Part of a small language model's weights: RMSNorm before each block.
MLP neurons of a small language model. Each row is named by its layer, matrix (gate and up: input weights) and neuron, and shows model dimensions 128-223. Each number is 50 + 10 x the weight over its row's rms, rounded and kept within 0 to 99. A neuron's up and down rows have the sign that makes its largest values positive.
After each neuron's rows, "fires on" lists the tokens most often at its 100 highest values on Wikipedia text that the model never trained on. A number after a token or word is its count.

L9.gate122:59 54 46 42 61 56 45 64 43 45 45 55 59 43 50 54 60 40 41 35 37 56 44 47 61 56 58 39 66 37 53 56 45 56 38 29 57 40 55 41 51 48 61 49 51 55 53 63 57 36 69 67 51 31 53 65 41 49 73 50 54 48 42 58 58 26 51 34 53 48 52 55 63 43 71 51 39 62 56 51 51 60 41 35 35 53 44 61 42 32 51 62 64 49 45 47
L9.up122:55 56 60 57 42 59 61 42 39 41 41 55 51 46 65 45 48 63 54 54 41 47 61 59 43 40 57 50 39 46 34 50 41 70 53 63 48 34 47 48 38 42 59 54 59 53 49 52 50 47 42 39 55 43 54 49 55 43 41 46 45 47 44 60 59 42 43 55 43 35 70 52 37 48 54 57 27 66 36 51 37 68 59 46 70 44 54 60 58 48 37 50 46 47 54 37
fires on: " in" 20, " or" 15, " and" 9, " more" 7, " of" 5

L2.gate1268:50 54 49 50 50 38 39 50 40 40 35 52 65 55 62 42 36 56 50 45 34 52 45 45 43 32 48 32 58 50 55 47 53 60 51 39 34 48 53 76 52 47 53 30 47 40 64 41 39 61 40 48 55 52 60 38 33 41 71 44 57 64 48 54 47 47 67 49 59 43 48 46 70 41 37 29 40 53 66 67 59 71 47 51 47 61 63 53 34 54 41 67 62 58 46 50
L2.up1268:51 37 34 52 45 57 57 46 41 74 52 51 57 43 49 44 56 34 48 52 63 63 42 40 38 58 46 33 48 53 56 34 43 35 44 46 41 46 40 41 48 38 45 57 60 33 52 46 58 26 63 53 54 50 51 60 53 44 47 56 46 61 52 45 53 73 44 42 52 43 47 66 27 50 56 42 56 45 49 58 41 51 28 49 54 43 65 60 67 49 37 48 52 68 46 52
fires on: "\n" 91

L9.gate429:52 62 39 58 34 77 53 37 53 66 34 50 47 62 48 29 28 44 40 59 64 34 40 67 69 38 55 37 66 46 62 32 50 47 58 50 54 38 46 46 31 56 33 61 38 49 59 56 46 45 54 37 44 33 54 52 47 68 44 52 29 38 51 62 53 42 51 56 55 55 57 43 68 53 54 59 34 69 54 55 70 48 46 41 70 40 58 54 36 54 47 36 33 44 47 31
L9.up429:47 60 41 42 46 52 40 71 44 40 40 51 53 51 46 40 44 30 68 44 56 35 50 52 52 57 66 52 47 40 37 43 34 51 59 52 50 67 56 50 51 55 55 35 51 43 49 52 57 42 43 71 36 46 45 53 51 58 71 53 50 53 45 46 46 44 55 44 46 53 53 47 44 61 61 53 58 50 33 53 59 35 54 65 50 33 60 60 63 51 49 44 37 61 40 44
fires on: "," 21, " two" 19, " or" 13, " mor" 5

L9.gate689:56 55 54 55 60 60 59 52 60 61 42 68 69 51 54 41 37 48 51 71 40 52 42 58 38 44 60 49 40 38 49 44 63 62 61 62 52 50 51 50 57 59 45 43 25 62 56 43 39 40 59 52 67 36 56 68 47 53 57 64 42 35 62 51 59 59 56 43 46 53 36 57 74 64 43 36 43 52 41 55 29 63 53 37 50 54 54 41 53 51 46 45 62 45 55 49
L9.up689:58 54 41 39 42 48 49 53 35 28 45 53 35 40 53 80 45 51 51 50 36 50 44 47 55 59 52 50 46 30 35 64 55 45 50 54 69 58 47 51 64 52 73 37 51 52 49 43 51 35 59 42 28 62 57 54 41 53 54 68 47 43 36 46 48 48 34 45 49 37 65 55 37 51 63 49 51 40 49 69 49 51 75 50 54 35 54 46 47 50 49 55 44 45 53 50
fires on: "," 66, ";" 9, "os" 9

L9.gate483:47 70 49 30 50 61 45 38 54 54 58 50 51 51 35 46 38 55 43 45 39 47 53 67 60 53 67 50 72 59 27 74 53 57 54 35 40 48 46 50 50 39 63 37 51 56 38 44 44 28 43 61 54 62 61 54 50 45 55 44 37 44 47 36 46 57 60 41 31 58 49 46 57 61 45 62 43 64 61 63 59 36 39 48 37 54 38 59 48 51 56 67 49 39 52 53
L9.up483:48 60 50 55 45 50 49 47 56 35 39 64 36 74 67 51 51 61 70 48 45 50 47 43 61 48 69 62 53 33 43 38 32 60 55 41 61 59 47 49 48 55 42 46 62 43 68 62 52 46 47 42 47 27 58 60 52 39 38 42 29 58 53 49 51 53 44 36 29 39 55 44 52 47 50 68 43 50 36 64 57 58 62 54 68 36 50 42 59 58 50 59 52 35 52 47
fires on: " and" 35, " of" 12, " &" 8, "," 8, " on" 4, " or" 4

L4.gate1329:28 46 54 47 63 57 47 53 53 48 47 47 50 31 30 48 39 70 45 46 60 75 49 49 55 57 54 56 42 62 56 44 45 38 46 42 56 39 52 55 52 41 43 47 50 55 55 67 43 43 59 51 50 58 35 60 33 40 47 52 41 59 55 55 45 59 42 43 49 56 49 54 53 34 51 57 59 67 59 53 57 51 48 62 53 38 44 54 55 53 62 37 70 32 78 43
L4.up1329:53 57 45 47 43 32 44 48 44 57 40 45 45 58 72 68 43 53 56 41 49 47 66 34 39 46 57 47 48 51 59 44 37 62 45 69 69 56 67 39 44 68 58 54 40 59 35 51 47 44 38 54 61 57 48 61 45 42 58 64 54 43 58 57 58 66 55 40 46 51 43 53 33 52 55 44 27 43 72 60 56 53 42 54 49 52 54 42 53 57 50 64 44 43 62 32
fires on: " t" 21, " member" 15, "tt" 6, " x" 5, "olk" 4

L4.gate238:50 41 58 65 55 53 38 51 55 53 60 42 55 48 62 32 31 50 55 53 45 56 38 48 54 53 61 50 43 49 66 32 37 52 50 48 51 53 56 51 36 41 48 54 59 53 64 43 40 57 53 50 64 34 37 41 66 51 52 69 64 51 51 51 67 52 49 49 55 51 68 35 63 62 50 63 30 41 47 46 55 56 47 50 60 54 46 40 47 59 57 26 58 60 69 56
L4.up238:53 61 54 73 49 58 49 49 51 36 62 48 42 52 48 59 38 56 50 45 28 50 48 65 53 65 56 65 65 42 40 43 49 35 43 64 49 32 55 48 54 53 66 48 64 37 44 33 34 69 46 55 37 42 44 51 45 53 55 52 51 49 33 58 43 53 47 44 51 48 42 61 37 76 56 55 38 55 56 41 58 41 35 61 51 53 40 28 49 38 43 46 47 53 50 62
fires on: "\"" 27, "i" 7, "er" 6, "time" 5, "mo" 5, "oud" 4

L9.gate1084:37 29 46 39 52 44 44 74 57 58 49 38 42 44 42 42 49 55 45 38 64 58 65 32 65 51 64 42 43 40 44 54 66 58 50 44 59 20 44 67 42 42 47 45 53 48 40 70 53 31 57 65 60 64 47 46 52 39 57 44 60 74 53 70 40 44 36 42 62 49 43 45 42 46 39 54 22 44 53 41 52 37 68 53 28 48 41 52 53 49 59 58 69 41 37 48
L9.up1084:44 42 47 58 67 62 49 58 50 58 63 64 48 60 55 52 54 61 43 61 73 57 66 57 52 59 66 43 50 56 58 58 54 39 51 39 64 46 50 54 63 46 61 57 45 67 57 41 40 67 45 51 80 46 37 57 53 52 44 64 62 44 38 52 53 43 35 59 47 29 70 53 39 55 48 62 47 51 77 33 31 32 55 49 47 50 41 44 41 58 46 35 62 56 50 57
fires on: " of" 24, "–" 12, "'" 10, "å" 4, "-" 4

L9.gate199:44 35 63 50 40 51 72 65 58 78 45 64 54 71 53 45 43 66 53 29 46 50 45 56 78 38 55 52 59 35 52 68 43 43 57 46 30 60 41 43 51 40 44 59 40 56 42 61 73 32 49 44 59 47 34 40 53 44 45 49 66 67 42 48 62 59 51 60 54 60 38 51 52 54 53 49 71 67 38 46 43 67 42 57 67 37 50 47 48 52 42 52 61 59 46 50
L9.up199:47 34 50 53 35 47 52 36 62 53 28 47 45 38 49 15 57 41 42 50 46 29 42 33 34 33 53 62 82 27 21 48 52 68 54 46 61 39 48 53 48 49 71 49 34 53 54 50 55 55 59 35 50 50 45 40 43 40 59 59 59 63 39 41 51 52 49 56 32 41 52 44 55 60 46 41 27 49 46 41 56 50 57 55 40 58 53 48 44 43 50 53 41 32 54 53
fires on: "," 23, " and" 14, " of" 9, " about" 5, " more" 5

L5.gate69:78 50 50 48 51 59 57 57 46 50 55 43 59 52 52 66 63 39 61 47 34 55 52 51 59 56 50 57 57 62 44 61 63 44 65 51 57 62 41 42 23 41 48 45 49 49 56 55 47 26 50 46 32 76 47 56 48 60 36 41 41 42 64 53 58 49 47 38 47 57 62 60 42 40 42 62 58 37 27 54 66 51 61 42 39 40 48 58 45 40 60 62 64 48 47 51
L5.up69:49 51 63 47 53 68 45 39 45 49 34 34 49 23 66 31 38 43 60 54 43 53 41 57 51 60 41 63 51 50 43 35 65 50 35 38 43 57 46 53 42 51 34 41 50 39 63 63 48 44 51 42 49 59 39 49 61 52 40 53 45 54 54 37 62 33 42 45 68 55 47 53 43 41 65 51 67 69 47 41 56 61 51 47 48 40 48 30 36 55 36 50 68 61 38 52
fires on: "\n" 31, "th" 19, "it" 6, "iel" 5

L9.gate1119:52 52 70 35 41 30 43 41 41 58 34 44 64 73 55 44 56 51 42 49 49 45 36 43 63 62 47 44 59 36 50 49 64 47 56 50 39 50 30 67 35 22 36 48 59 50 35 47 38 39 61 49 37 40 47 43 34 30 45 29 55 47 47 34 39 39 48 49 61 36 49 55 37 49 47 56 65 71 51 57 69 57 57 47 30 68 30 47 46 37 55 54 64 47 46 39
L9.up1119:52 47 49 46 66 50 33 45 45 49 35 43 61 52 49 25 55 46 57 51 63 43 50 47 48 48 56 51 55 35 51 44 42 53 41 65 54 54 45 63 39 53 38 52 56 37 55 41 48 42 53 48 50 53 57 47 50 41 50 49 44 47 59 34 31 52 37 45 71 58 47 55 34 42 45 43 55 45 46 45 53 54 41 59 46 52 41 40 57 39 56 40 57 61 61 55
fires on: "\n" 78, "/" 8

L4.gate900:53 49 58 47 61 58 67 52 52 44 39 36 46 36 54 52 62 60 54 48 67 60 30 58 54 55 47 44 43 70 54 51 47 56 67 33 42 43 36 40 43 56 57 59 49 60 54 43 55 63 48 54 60 61 48 50 44 48 43 46 51 43 41 60 50 46 54 48 77 41 27 54 49 68 32 47 35 56 50 51 47 39 53 36 50 52 36 39 43 41 55 44 39 28 57 76
L4.up900:63 54 45 51 34 42 53 69 44 50 41 55 34 42 36 50 54 56 57 49 54 60 33 61 51 45 48 47 59 47 58 43 55 59 33 56 33 67 44 64 57 47 59 40 48 57 66 51 55 52 50 48 40 44 46 49 50 52 44 54 54 30 62 62 59 41 47 57 52 45 61 43 66 77 53 58 31 51 40 44 33 41 59 53 55 42 56 49 50 58 45 48 49 45 51 57
fires on: " W" 28, "H" 12, "akh" 8, "j" 7, " H" 5

L9.gate1332:47 73 63 27 49 49 39 47 43 67 55 28 45 45 57 48 55 47 70 49 38 63 35 66 46 43 47 59 43 44 61 55 62 51 66 46 66 69 56 43 55 68 55 61 59 46 54 27 59 41 66 48 59 34 40 52 54 39 43 51 56 54 43 31 48 55 50 55 55 50 40 55 60 33 47 60 37 54 60 51 37 52 48 47 39 67 49 51 59 35 37 54 71 63 58 60
L9.up1332:52 46 47 37 43 54 59 33 48 44 48 38 71 23 50 42 58 39 45 70 58 44 28 53 36 49 62 47 43 66 51 56 74 42 49 53 50 61 48 31 39 54 61 63 39 50 40 56 66 61 51 68 44 40 48 52 55 49 50 62 44 69 51 41 38 59 50 58 45 47 68 64 59 41 61 43 46 52 63 44 33 54 42 42 35 55 55 41 51 44 51 53 31 55 54 67
fires on: " of" 37, " |" 29, " de" 24, "-" 4

L9.gate499:42 54 69 25 68 64 57 52 37 57 45 44 51 43 51 36 62 46 59 58 59 48 42 52 49 54 43 55 33 45 68 44 55 51 82 43 59 49 48 73 52 61 50 38 55 59 50 35 43 44 47 54 71 55 41 65 60 55 55 53 57 49 46 36 56 43 58 47 56 44 58 58 41 51 61 56 54 44 42 53 41 67 31 62 34 41 45 39 50 35 40 53 60 52 46 56
L9.up499:35 43 55 34 42 61 33 62 34 56 57 46 48 47 44 58 50 62 50 50 59 54 53 41 53 66 75 46 37 74 65 45 55 59 60 24 47 47 56 71 59 56 68 51 47 44 53 55 29 26 48 63 69 55 59 42 58 50 51 51 39 53 47 34 57 58 62 55 52 52 39 56 34 56 42 55 32 56 73 64 47 35 46 51 40 48 73 49 41 50 44 47 37 51 57 62
fires on: "," 72, " of" 12, " general" 4, " de" 4

L9.gate875:52 57 35 43 49 42 58 43 42 47 60 62 56 52 44 52 41 50 55 50 34 56 60 44 23 54 51 50 35 57 58 40 53 44 43 41 53 53 50 35 62 52 52 63 56 48 58 60 29 40 56 45 63 50 75 47 46 61 39 50 59 42 50 43 43 46 51 35 47 64 37 33 45 55 47 48 34 58 34 51 36 42 47 37 35 47 54 27 58 63 55 52 65 41 44 51
L9.up875:48 64 45 76 43 50 66 37 41 36 32 73 41 47 32 60 41 43 54 35 52 40 39 45 45 49 26 45 55 57 29 41 67 49 47 46 70 45 41 53 60 46 64 44 46 48 37 46 43 62 47 46 52 66 47 60 39 40 46 36 58 44 52 47 62 40 50 53 37 35 50 40 35 53 64 62 72 58 52 49 45 33 50 43 33 45 56 47 19 56 42 56 46 64 53 47
fires on: "," 22, "s" 12, "er" 5, "ard" 4, "ois" 4, "is" 4